Part of a small language model's weights: 6879 steps.
MLP neurons of a small language model. Each row is named by its layer, matrix (up: input weights) and neuron, and shows model dimensions 48-111. Each number is 200 + 30 x the weight over its row's rms, rounded and kept within 0 to 999.
A block is one neuron, or neurons of one layer that tend to fire together. After each block is what it responds to, as a language model described it from the Wikipedia text at the highest values.

L3.up32,196,243,201,205,276,246,265,218,206,206,147,237,162,212,175,177,214,225,213,190,227,196,186,257,226,255,177,168,232,180,223,213,174,258,247,169,169,186,222,175,233,211,217,169,185,183,211,165,169,197,174,224,179,157,110,174,149,171,258,159,228,177,212,231
Word-piece tokens inside a word after its first piece, mostly "r" as in over-r-ide, St-r-ong, G-r-ayson, and also v, b, eat (re-v-iewed, def-eat-ing).

L3.up191,246,209,175,239,178,158,269,205,229,230,216,187,138,184,211,164,205,214,157,155,151,206,230,207,120,205,221,137,237,222,217,192,179,193,164,161,232,173,163,196,234,188,223,193,163,191,165,142,249,193,249,217,189,194,204,195,217,212,226,193,225,212,214,212
Final suffix pieces completing a split word, mostly adverb -ly after an adjective stem (typically, specifically) and plural -s (derailments, historians).

L5.up73,136,238,224,208,197,195,234,190,176,210,167,159,152,248,224,172,215,238,167,235,239,238,206,236,220,202,130,167,222,192,171,199,195,215,182,135,211,250,184,198,193,268,191,182,223,189,184,167,204,199,200,145,209,249,217,204,147,205,143,205,201,232,181,176
L5.up165,214,223,127,177,233,201,243,226,200,203,191,159,169,181,135,173,190,167,195,190,208,260,226,168,183,177,181,239,220,157,183,200,180,243,198,200,161,217,123,201,196,242,146,207,229,196,243,267,179,194,245,184,164,192,210,163,204,240,210,192,250,208,230,202
L5.up226,224,166,190,224,201,205,164,195,174,212,183,203,191,266,194,245,202,260,214,238,199,176,225,194,160,208,197,188,184,224,282,170,197,255,182,210,210,177,232,151,199,210,158,164,149,219,181,184,160,182,196,178,190,207,206,214,173,215,183,188,259,188,184,199
L5.up251,193,172,168,175,151,199,162,194,232,253,163,158,205,156,268,153,139,186,202,184,176,181,208,202,211,197,240,209,186,233,221,181,221,200,202,204,219,228,236,200,182,179,181,154,170,223,237,180,152,230,234,200,188,221,233,208,245,217,204,189,200,223,173,198
L5.up294,238,222,173,171,204,231,185,225,203,230,178,160,147,166,180,226,155,189,222,205,182,193,236,209,177,207,228,196,231,207,204,168,187,281,200,126,231,221,183,250,201,221,181,234,126,213,180,180,261,222,199,192,226,204,229,216,190,224,207,217,160,144,224,153
L5.up313,220,182,258,177,207,157,239,241,258,165,168,218,176,200,196,164,215,161,214,193,239,213,217,184,176,198,153,202,272,226,165,170,191,232,220,209,255,164,225,193,249,180,218,101,222,138,236,195,211,155,247,214,162,221,207,173,189,192,186,217,261,191,214,228
L5.up675,194,201,178,240,168,208,228,216,192,238,264,146,224,226,214,215,191,177,204,196,231,185,195,208,179,211,191,203,161,192,243,199,184,201,238,200,210,178,199,198,203,211,221,156,267,214,191,166,216,226,187,188,172,178,261,116,235,215,247,178,208,210,211,219
L5.up697,218,161,207,247,176,186,195,239,200,201,191,166,152,226,165,109,219,268,237,236,195,158,173,174,180,192,154,177,241,223,154,216,182,221,180,186,229,168,220,181,209,224,249,181,216,209,244,218,199,250,192,165,165,262,268,175,214,237,259,187,238,190,220,199
Inner or final pieces of words split into several tokens, like os in hospital, ly in officially, typically, and on in Honours.

L5.up51,256,238,161,175,194,223,231,200,193,165,148,194,207,227,194,227,223,189,206,226,214,182,216,240,186,258,226,179,209,203,233,169,225,201,243,157,189,197,198,217,183,200,170,226,231,209,154,189,194,177,176,209,239,193,212,171,211,199,252,200,196,159,172,163
L5.up80,173,167,222,224,266,179,198,188,175,207,175,194,174,189,170,172,192,210,208,172,184,196,250,141,158,226,203,166,177,201,243,196,237,230,222,176,221,244,128,169,248,162,222,188,178,194,213,188,229,210,168,202,184,189,238,203,210,214,218,187,223,156,198,225
L5.up149,211,165,241,193,253,223,221,257,237,233,219,209,209,180,185,199,144,236,216,189,209,183,177,188,195,223,178,175,198,195,195,203,198,188,208,172,140,243,173,168,240,248,223,175,262,156,166,188,168,210,163,202,163,175,189,198,191,151,258,217,222,163,177,216
L5.up452,209,137,247,241,174,182,216,183,202,218,189,243,233,269,178,233,153,177,215,185,193,211,189,225,203,183,214,214,234,181,183,218,195,215,228,190,202,182,208,201,214,153,193,224,208,169,253,211,189,200,159,166,186,163,212,177,260,205,198,190,156,229,200,178
L5.up522,187,252,238,186,213,157,136,188,162,200,185,192,194,248,197,232,199,215,177,225,171,211,236,161,189,239,168,198,206,144,173,155,227,202,191,151,174,152,175,197,205,184,204,214,232,211,223,225,203,193,201,231,153,173,211,176,208,205,244,178,151,180,190,186
L5.up539,245,129,252,194,174,218,201,237,258,216,201,202,167,167,199,221,228,239,264,232,165,210,241,175,209,160,233,230,172,227,245,175,238,117,150,170,162,227,207,172,177,154,220,157,234,201,164,217,206,172,196,218,132,203,192,226,215,198,258,235,197,192,189,188
L5.up548,213,137,199,204,247,207,227,227,247,190,218,228,178,203,185,185,234,229,196,171,188,185,171,172,171,211,232,197,191,176,213,138,240,124,202,147,202,172,228,238,210,185,223,225,182,211,275,181,194,174,141,188,214,175,240,161,187,209,174,200,149,244,249,222
L5.up681,185,116,202,175,235,223,187,233,154,192,159,275,158,180,172,184,224,254,262,229,191,242,203,236,169,183,200,224,215,209,190,166,196,203,202,152,208,207,242,209,201,186,199,256,247,185,195,180,257,190,155,215,183,175,255,189,179,186,222,129,180,212,194,141
Short mid-word pieces right after an opening fragment, mostly r after st (strong, string, stress, strategic), plus be after to or can.

L6.up8,181,213,178,245,168,211,165,214,234,229,189,161,192,172,177,195,180,185,175,191,180,239,183,147,160,246,207,208,171,169,230,213,143,210,142,157,145,154,173,197,201,165,156,156,203,189,198,198,244,214,203,234,189,174,212,185,214,135,154,175,196,182,128,190
L6.up47,202,205,204,232,221,207,185,213,179,204,207,192,189,182,224,193,182,195,206,190,218,163,197,156,223,213,210,198,169,219,174,214,221,209,196,197,209,175,215,184,203,168,238,251,200,190,200,279,291,260,201,197,234,179,211,236,151,187,198,176,190,221,161,225
L6.up234,195,227,236,169,227,165,240,235,236,197,176,168,197,156,165,209,183,226,179,195,188,208,187,196,224,211,214,220,219,147,201,176,201,223,227,154,194,119,251,205,228,193,242,249,243,208,219,170,198,258,152,181,219,183,159,173,212,142,155,207,217,297,189,184
L6.up307,182,213,207,224,187,247,254,202,186,162,156,173,138,205,175,176,179,161,231,225,216,213,213,187,204,178,169,188,156,219,223,181,211,159,198,178,213,164,179,239,162,233,217,168,214,272,133,247,219,254,216,168,225,198,190,245,251,150,182,151,172,204,182,218
L6.up323,178,193,219,204,170,190,220,184,169,108,170,234,190,211,178,236,155,225,136,190,162,208,184,176,206,246,241,238,235,197,225,184,214,183,202,196,210,138,209,234,167,232,239,216,150,205,168,203,249,200,166,211,174,209,219,208,197,128,204,171,151,164,177,158
L6.up356,155,210,252,237,209,199,225,150,214,209,166,173,238,207,178,219,199,247,249,224,215,166,253,167,150,175,169,189,173,160,177,189,172,211,162,218,169,265,241,208,163,219,217,213,176,161,223,194,215,201,195,214,225,228,142,231,213,168,211,198,154,214,186,258
L6.up412,186,187,193,212,206,193,228,226,151,221,180,211,155,214,190,185,202,237,175,249,238,166,204,299,164,200,220,219,152,194,196,157,173,250,227,224,218,181,194,213,157,174,239,191,125,219,214,197,190,169,227,187,204,154,220,230,193,177,184,158,203,229,235,185
L6.up612,176,228,186,187,186,159,209,191,183,201,210,222,177,221,197,200,214,215,193,210,168,198,214,187,216,177,165,186,265,188,191,190,224,224,200,181,184,176,173,234,190,185,228,236,132,175,202,168,224,199,185,216,218,198,241,194,178,221,184,205,193,236,219,212
Short word pieces inside highly predictable words or formulaic infobox and census text, such as f of "ft" after metres, ec in "Species", st in "Kyrgyzstan", w of "www", and "were" in census sentences.

L3.up322,230,231,202,201,176,212,214,200,182,194,192,213,162,179,218,255,154,204,177,163,151,197,204,180,184,248,179,219,234,188,208,227,202,245,222,171,153,162,209,199,190,243,266,232,227,248,184,202,202,212,229,233,248,197,196,190,237,178,227,180,185,184,236,176
Tokens inside Wikipedia infobox and table lines: label word endings like Sum-mer (DST) and Popul-ation, colons after field names such as Website:, and digits in values like UTC+1 or 4:57.

L5.up109,208,258,176,184,219,157,213,166,149,198,179,236,148,212,215,207,163,233,206,211,201,201,202,248,146,197,216,178,249,227,142,190,213,225,252,223,230,202,177,173,232,229,221,208,190,239,219,190,168,227,215,218,265,192,171,246,202,205,224,225,216,200,210,228
L5.up192,145,205,204,156,217,188,228,219,174,244,216,107,190,171,211,123,194,157,179,186,225,207,198,170,203,280,139,199,229,160,157,182,249,158,166,222,186,165,188,229,211,197,177,197,170,162,211,160,173,183,216,212,190,180,152,206,158,192,161,219,188,192,224,183
L5.up263,150,208,242,233,234,215,242,193,286,265,148,213,152,183,222,150,235,235,239,226,183,165,209,206,177,239,241,203,202,211,207,190,218,212,175,161,230,190,196,204,186,204,172,209,155,223,215,158,190,216,194,206,174,214,152,200,153,209,212,150,239,203,224,242
L5.up351,185,214,230,204,198,160,157,279,182,228,210,216,243,197,203,168,227,217,243,184,162,216,186,175,178,212,264,227,252,188,218,197,188,200,205,204,197,192,228,136,205,183,196,232,202,167,205,213,160,177,174,202,176,249,264,255,170,224,156,276,204,206,245,200
L5.up565,222,240,206,159,257,223,192,186,190,198,242,214,184,201,174,172,201,264,245,174,158,172,187,237,204,181,217,137,226,237,213,179,215,215,209,232,166,206,207,152,230,189,214,195,175,214,181,169,193,185,227,142,156,202,160,186,185,174,236,150,238,262,212,203
L5.up573,144,193,161,203,192,197,194,264,193,157,195,232,251,172,182,211,177,188,217,132,226,146,193,170,206,184,128,194,191,186,216,226,165,169,209,242,197,216,206,179,194,146,185,128,208,181,179,159,152,166,189,151,206,210,171,213,150,211,203,233,235,166,274,218
L5.up622,197,291,176,170,222,222,211,215,255,215,217,199,125,183,174,207,216,271,225,161,183,211,191,215,181,182,248,234,217,199,225,162,212,181,188,188,193,153,221,200,218,225,174,216,144,179,171,177,197,217,208,215,215,202,226,223,180,201,207,166,132,201,257,194
L5.up663,254,185,155,227,175,170,185,213,203,229,214,218,198,174,191,229,253,243,156,231,166,223,213,205,206,199,207,211,266,217,210,240,224,168,202,145,195,182,210,159,220,212,256,171,216,261,188,210,202,180,189,242,189,207,250,224,218,161,244,140,206,243,244,189
Sentence-final periods and closing heading == marks that end a clause before a new line or sentence, plus periods inside website domains such as bafta.org.

L5.up45,213,188,256,220,208,147,189,183,198,177,173,221,140,197,209,204,164,184,178,170,217,94,196,183,181,279,152,163,202,196,184,245,192,177,222,145,236,153,185,175,171,228,232,208,105,196,157,202,257,187,168,182,248,205,202,238,212,184,204,262,189,195,247,184
L5.up159,178,238,200,203,254,185,220,199,196,220,189,185,201,178,202,185,189,188,195,243,254,186,200,173,196,218,192,196,219,206,241,177,190,222,172,188,195,184,162,248,228,178,259,227,221,190,129,173,135,245,192,251,194,167,223,184,214,214,221,133,242,193,230,153
L5.up270,234,198,210,187,159,203,234,221,142,208,195,205,189,218,221,193,178,209,178,209,156,172,209,234,165,169,217,234,165,207,193,181,172,238,242,207,185,147,251,178,188,210,191,200,207,227,204,192,243,190,205,206,237,175,229,238,190,231,206,138,184,167,227,191
L5.up413,170,181,183,215,153,172,188,237,205,234,142,147,209,235,233,178,184,199,231,199,157,249,216,166,211,245,160,216,230,189,137,133,182,204,182,211,199,171,189,202,180,245,232,200,245,208,207,228,251,195,152,203,185,179,187,175,169,139,154,192,176,226,180,202
L5.up547,187,161,194,212,181,184,202,195,163,194,101,160,222,179,215,187,159,206,224,186,189,149,259,151,241,174,207,221,208,187,202,210,236,224,178,184,157,205,213,162,187,247,185,260,185,200,206,236,176,243,227,116,151,147,171,186,216,187,222,186,213,198,245,131
L5.up677,206,188,184,203,242,197,224,232,190,152,245,164,199,232,197,114,240,226,208,239,205,151,192,202,211,238,192,181,233,250,208,217,177,192,235,210,197,196,258,205,158,180,256,166,168,202,185,233,210,249,186,227,239,166,187,209,200,177,232,208,171,185,208,178
L5.up699,193,153,186,180,160,200,269,217,222,237,130,238,224,215,215,202,239,219,210,200,181,189,220,144,164,228,195,207,247,226,206,190,165,249,199,214,179,213,241,228,196,229,168,161,200,172,195,227,207,214,221,215,187,228,196,234,196,213,188,199,227,193,205,131
L5.up756,199,183,167,186,159,192,163,189,202,221,170,121,193,237,162,228,135,244,255,184,188,221,200,157,232,126,216,210,226,216,245,181,206,182,216,209,222,143,279,178,205,217,210,215,161,217,206,213,237,203,202,168,236,188,184,202,187,164,226,160,195,181,229,126
Colons after infobox field names (Density:, FIPS code:, Length:) and was/were/of in census statistics, plus mid-word pieces like sim-il-ar, sign-ific-ant.

L5.up10,187,174,131,204,190,161,177,166,222,158,223,181,260,188,223,211,163,161,162,202,195,233,182,191,198,233,178,211,192,212,133,193,177,205,216,189,164,159,158,162,189,232,268,181,229,228,199,229,231,216,226,156,170,217,173,181,161,195,187,224,198,191,195,171
L5.up29,192,163,225,208,203,201,231,188,210,232,228,191,191,141,228,207,181,200,214,203,200,199,133,220,161,227,96,297,182,262,194,178,148,194,179,217,177,204,236,217,207,193,215,213,194,223,191,212,155,199,209,139,212,213,185,232,150,198,173,189,192,219,209,249
L5.up64,230,224,254,201,211,156,205,205,203,155,185,184,210,195,193,230,166,161,174,175,216,202,172,182,155,269,207,226,243,207,182,238,167,179,143,194,225,176,148,164,226,158,218,280,227,202,170,209,233,235,184,212,190,196,219,233,126,173,186,198,168,224,209,205
L5.up236,213,178,180,187,205,229,192,149,202,209,210,198,229,263,232,223,176,201,203,169,243,225,222,182,172,211,201,174,213,193,213,217,249,181,191,257,181,153,240,171,179,172,191,193,171,164,191,229,165,219,160,197,241,171,176,255,170,169,226,225,236,199,169,188
L5.up362,149,222,176,129,198,221,204,202,233,217,223,156,193,205,238,229,184,210,215,210,171,224,158,194,184,189,197,228,225,205,196,156,193,177,175,226,140,162,202,176,214,193,163,154,182,248,164,196,237,174,125,221,201,171,200,227,156,142,218,184,164,199,226,184
L5.up517,222,156,233,174,180,153,251,221,196,223,236,267,196,196,168,177,200,202,169,196,168,161,207,198,206,243,216,187,225,285,205,202,211,244,235,160,203,156,174,181,235,205,188,234,143,208,215,217,207,184,182,201,169,195,257,241,228,213,237,160,153,166,206,191
L5.up558,179,229,204,183,151,168,204,188,223,208,199,248,162,273,228,236,179,237,201,210,209,194,214,262,194,232,191,230,188,181,188,197,240,219,188,212,242,182,196,208,218,174,209,203,221,209,174,234,193,200,179,194,198,191,185,161,200,196,168,176,230,213,179,194
L5.up748,246,182,206,174,224,221,178,203,190,260,208,226,232,236,242,199,154,182,152,192,183,180,206,181,140,210,205,218,160,201,225,156,173,219,207,144,210,146,198,209,217,241,217,161,216,266,207,271,205,203,197,172,213,180,207,226,188,238,234,237,202,222,194,173
Pieces inside or ending Wikipedia infobox and table field labels, such as Preceded by, Time zone:, Coordinates, and Known for, plus "named" and "one of".

L3.up246,240,197,252,143,208,177,210,195,170,221,169,211,190,248,237,201,188,205,216,231,177,187,200,181,182,149,227,171,143,189,183,180,214,238,220,200,106,159,240,201,153,216,256,191,188,228,190,207,188,193,201,227,224,202,172,173,227,185,213,142,227,171,205,163
Colons ending field labels in infobox-style bulleted data lists, strongest after Time zone before UTC, also Strikeouts:, Website:; weaker on table line breaks and mid-word pieces.

L6.up106,203,174,171,176,153,206,256,196,181,237,204,198,237,223,175,207,238,145,173,189,184,197,175,185,158,219,223,240,211,258,178,186,180,220,120,203,236,180,229,241,197,215,184,229,235,179,218,217,155,187,135,224,189,158,233,181,233,162,202,153,260,198,201,150
L6.up254,145,194,197,175,133,207,288,163,144,223,171,127,183,175,215,156,204,220,233,240,206,189,169,170,182,227,234,227,238,241,174,168,221,233,205,202,153,176,216,189,208,192,215,169,159,274,202,197,167,248,159,165,212,173,167,164,199,187,221,234,201,196,167,194
L6.up288,223,200,193,200,104,220,258,217,187,219,127,200,219,166,156,202,198,153,205,227,131,145,168,187,190,182,206,150,182,223,196,210,225,223,185,260,221,175,187,187,201,199,249,231,249,222,172,183,190,221,164,237,187,267,207,207,248,156,217,171,165,177,153,167
L6.up303,210,228,213,211,231,182,197,210,185,172,166,197,202,285,224,219,162,221,230,181,205,172,197,174,194,183,228,253,198,182,199,203,221,175,174,121,157,166,177,208,173,257,217,203,214,195,154,202,212,201,189,165,202,177,191,204,194,223,198,212,213,196,216,207
L6.up401,201,195,111,206,217,164,201,241,239,175,208,204,222,262,222,212,203,198,129,188,146,207,176,179,232,132,192,236,194,202,187,190,193,190,167,215,131,206,172,184,194,208,221,167,210,220,190,205,210,194,145,212,170,169,193,172,182,214,208,222,232,200,182,172
L6.up532,178,188,202,191,236,231,231,240,215,195,186,241,223,249,168,256,192,158,148,158,252,210,167,206,190,182,216,175,260,218,252,189,234,214,177,206,161,186,203,242,115,214,201,167,221,241,172,199,204,168,158,200,179,203,243,208,162,178,183,191,227,163,176,160
L6.up621,224,164,208,214,183,210,205,179,252,232,169,180,215,217,200,217,198,127,206,208,170,175,205,206,204,224,280,225,162,251,231,170,228,212,184,163,225,204,216,215,153,250,176,201,197,255,244,198,188,204,190,197,205,202,262,212,168,213,205,129,264,210,171,212
L6.up763,243,173,108,180,219,187,234,213,245,209,149,144,180,213,216,172,175,154,185,237,162,190,171,185,197,195,207,252,208,202,223,230,143,222,223,202,207,184,237,182,193,200,190,134,192,166,133,193,221,217,176,212,127,211,186,193,220,195,190,184,153,233,183,221
Word pieces inside field labels of infobox lists and table cells, like Time zone, Label, ZIP code, plus heading and mid-word fragments (Demographics, program).

L6.up65,240,177,232,229,194,135,214,194,137,195,135,217,155,170,245,237,174,197,226,191,215,195,203,175,198,186,235,229,190,160,265,212,221,191,163,188,149,193,197,162,213,225,238,193,241,140,182,186,147,213,187,237,200,192,134,142,203,157,244,160,191,197,232,205
L6.up154,209,203,235,211,238,210,217,272,239,144,165,215,170,169,160,196,195,203,252,213,250,198,208,194,244,183,218,237,189,170,227,166,249,239,195,152,180,217,217,185,195,215,157,228,152,182,184,219,216,182,181,224,181,213,150,207,161,184,259,195,187,201,229,222
L6.up208,200,151,229,229,228,185,188,204,201,191,244,203,175,207,216,219,217,196,253,189,191,186,253,189,200,179,210,144,220,209,151,219,232,210,239,204,220,169,188,242,229,171,228,154,170,177,180,138,213,236,211,259,217,178,193,193,198,164,248,217,210,138,171,191
L6.up227,194,252,221,190,198,210,242,219,210,180,148,235,174,183,158,194,176,242,210,192,278,186,218,127,160,172,203,176,225,241,243,181,237,210,182,186,203,209,180,209,188,188,144,202,155,184,135,166,174,228,194,165,170,170,198,205,175,170,235,175,185,229,251,157
L6.up304,177,159,205,217,183,185,221,249,206,161,221,204,199,219,223,177,191,208,160,249,208,201,221,183,193,201,228,183,231,207,235,241,220,190,207,217,217,225,197,203,231,207,196,186,190,187,172,119,211,192,190,244,247,186,241,163,127,197,201,140,167,185,181,192
L6.up406,235,140,258,187,195,240,206,241,199,231,188,161,173,245,240,217,132,219,188,173,227,191,165,170,200,214,242,235,242,163,252,149,191,173,228,220,167,187,220,208,183,244,210,213,211,167,169,138,203,184,113,193,193,210,200,146,176,225,207,200,195,180,225,204
L6.up465,227,200,213,171,208,195,204,226,230,199,205,193,166,218,249,166,219,182,210,203,212,171,223,250,202,214,196,263,222,195,215,231,239,189,190,223,188,190,200,190,192,196,183,190,206,142,225,212,221,210,240,202,235,189,192,190,208,202,179,227,191,169,186,179
L6.up528,160,185,234,198,185,166,181,218,201,196,233,177,167,169,245,208,278,195,164,203,258,170,190,151,215,229,198,206,213,238,218,198,221,193,239,268,224,250,194,197,190,195,181,201,137,197,216,158,203,185,184,207,222,232,168,178,161,174,256,195,178,177,248,219
The first verb token or verb piece after infinitive "to", a modal or a subject, mostly "be"/"are"/"is", as in "thought to be", "will be", "They are".

L6.up56,130,188,212,180,145,235,205,226,185,178,246,187,151,246,96,212,205,275,284,188,190,170,174,210,196,209,213,224,245,265,231,184,185,173,219,195,241,192,217,208,244,183,222,177,177,129,185,147,224,125,221,129,231,171,232,231,170,222,233,192,160,239,192,208
L6.up302,217,196,237,193,234,214,184,135,175,226,168,218,189,190,232,200,213,237,232,181,150,199,168,205,179,187,234,221,238,196,198,227,164,210,198,138,260,233,205,222,191,169,199,196,175,173,201,161,156,166,230,212,220,221,237,217,265,189,205,197,207,209,169,146
L6.up305,185,148,183,193,189,180,225,207,209,216,205,151,169,187,215,222,257,157,222,183,222,184,215,214,197,210,204,191,212,231,220,177,185,236,184,221,204,185,288,192,207,185,139,185,232,166,219,184,181,226,228,257,175,192,167,237,136,184,157,186,205,192,248,256
L6.up322,243,200,204,173,219,152,215,165,161,175,251,243,168,199,195,241,189,169,210,209,167,148,192,144,163,202,244,257,269,193,242,219,141,181,192,119,222,221,230,231,187,221,199,216,157,180,228,149,168,189,238,233,186,186,179,274,199,156,194,171,187,197,190,180
L6.up329,222,281,229,178,248,215,144,212,232,240,197,171,208,206,215,182,188,221,242,214,172,224,168,238,164,189,255,210,209,260,174,197,204,221,221,174,196,210,224,146,200,181,196,242,180,213,191,125,147,203,138,181,209,225,236,224,204,200,208,160,189,234,240,170
L6.up490,250,208,194,168,217,172,177,201,232,238,227,202,166,171,216,216,157,171,184,165,174,217,175,202,243,209,182,171,220,202,174,260,188,190,250,165,192,165,189,236,219,239,229,174,260,218,159,222,174,162,202,216,191,171,179,215,213,172,235,191,199,154,238,221
L6.up591,228,236,170,200,232,187,204,202,178,253,214,201,169,183,218,214,243,267,207,185,200,189,211,234,185,190,250,210,228,247,227,216,217,186,210,176,226,213,270,164,222,168,184,221,168,215,189,165,134,186,192,176,232,196,166,241,152,204,203,235,188,194,233,176
L6.up735,185,249,197,210,198,167,243,234,218,198,209,260,174,204,178,253,218,263,204,237,197,241,191,200,189,136,191,209,224,209,179,196,220,219,207,173,178,146,267,220,212,204,211,242,241,145,208,239,186,251,214,188,214,178,197,179,206,183,191,247,161,203,242,204
Final periods ending declarative sentences in Wikipedia prose, including ")." and "\".", as in draft'.', in 1953'.', production'".'.

L3.up189,200,205,224,182,252,210,158,257,225,218,223,197,172,205,234,206,236,210,209,182,164,167,151,225,172,123,255,142,224,187,186,206,220,236,189,226,168,215,184,133,211,202,181,196,191,167,135,190,174,216,164,188,192,193,166,213,197,190,182,219,245,214,201,203
Full stops closing declarative sentences in encyclopedic prose, especially biographies, as in "American former baseball right fielder." or "a Libyan footballer."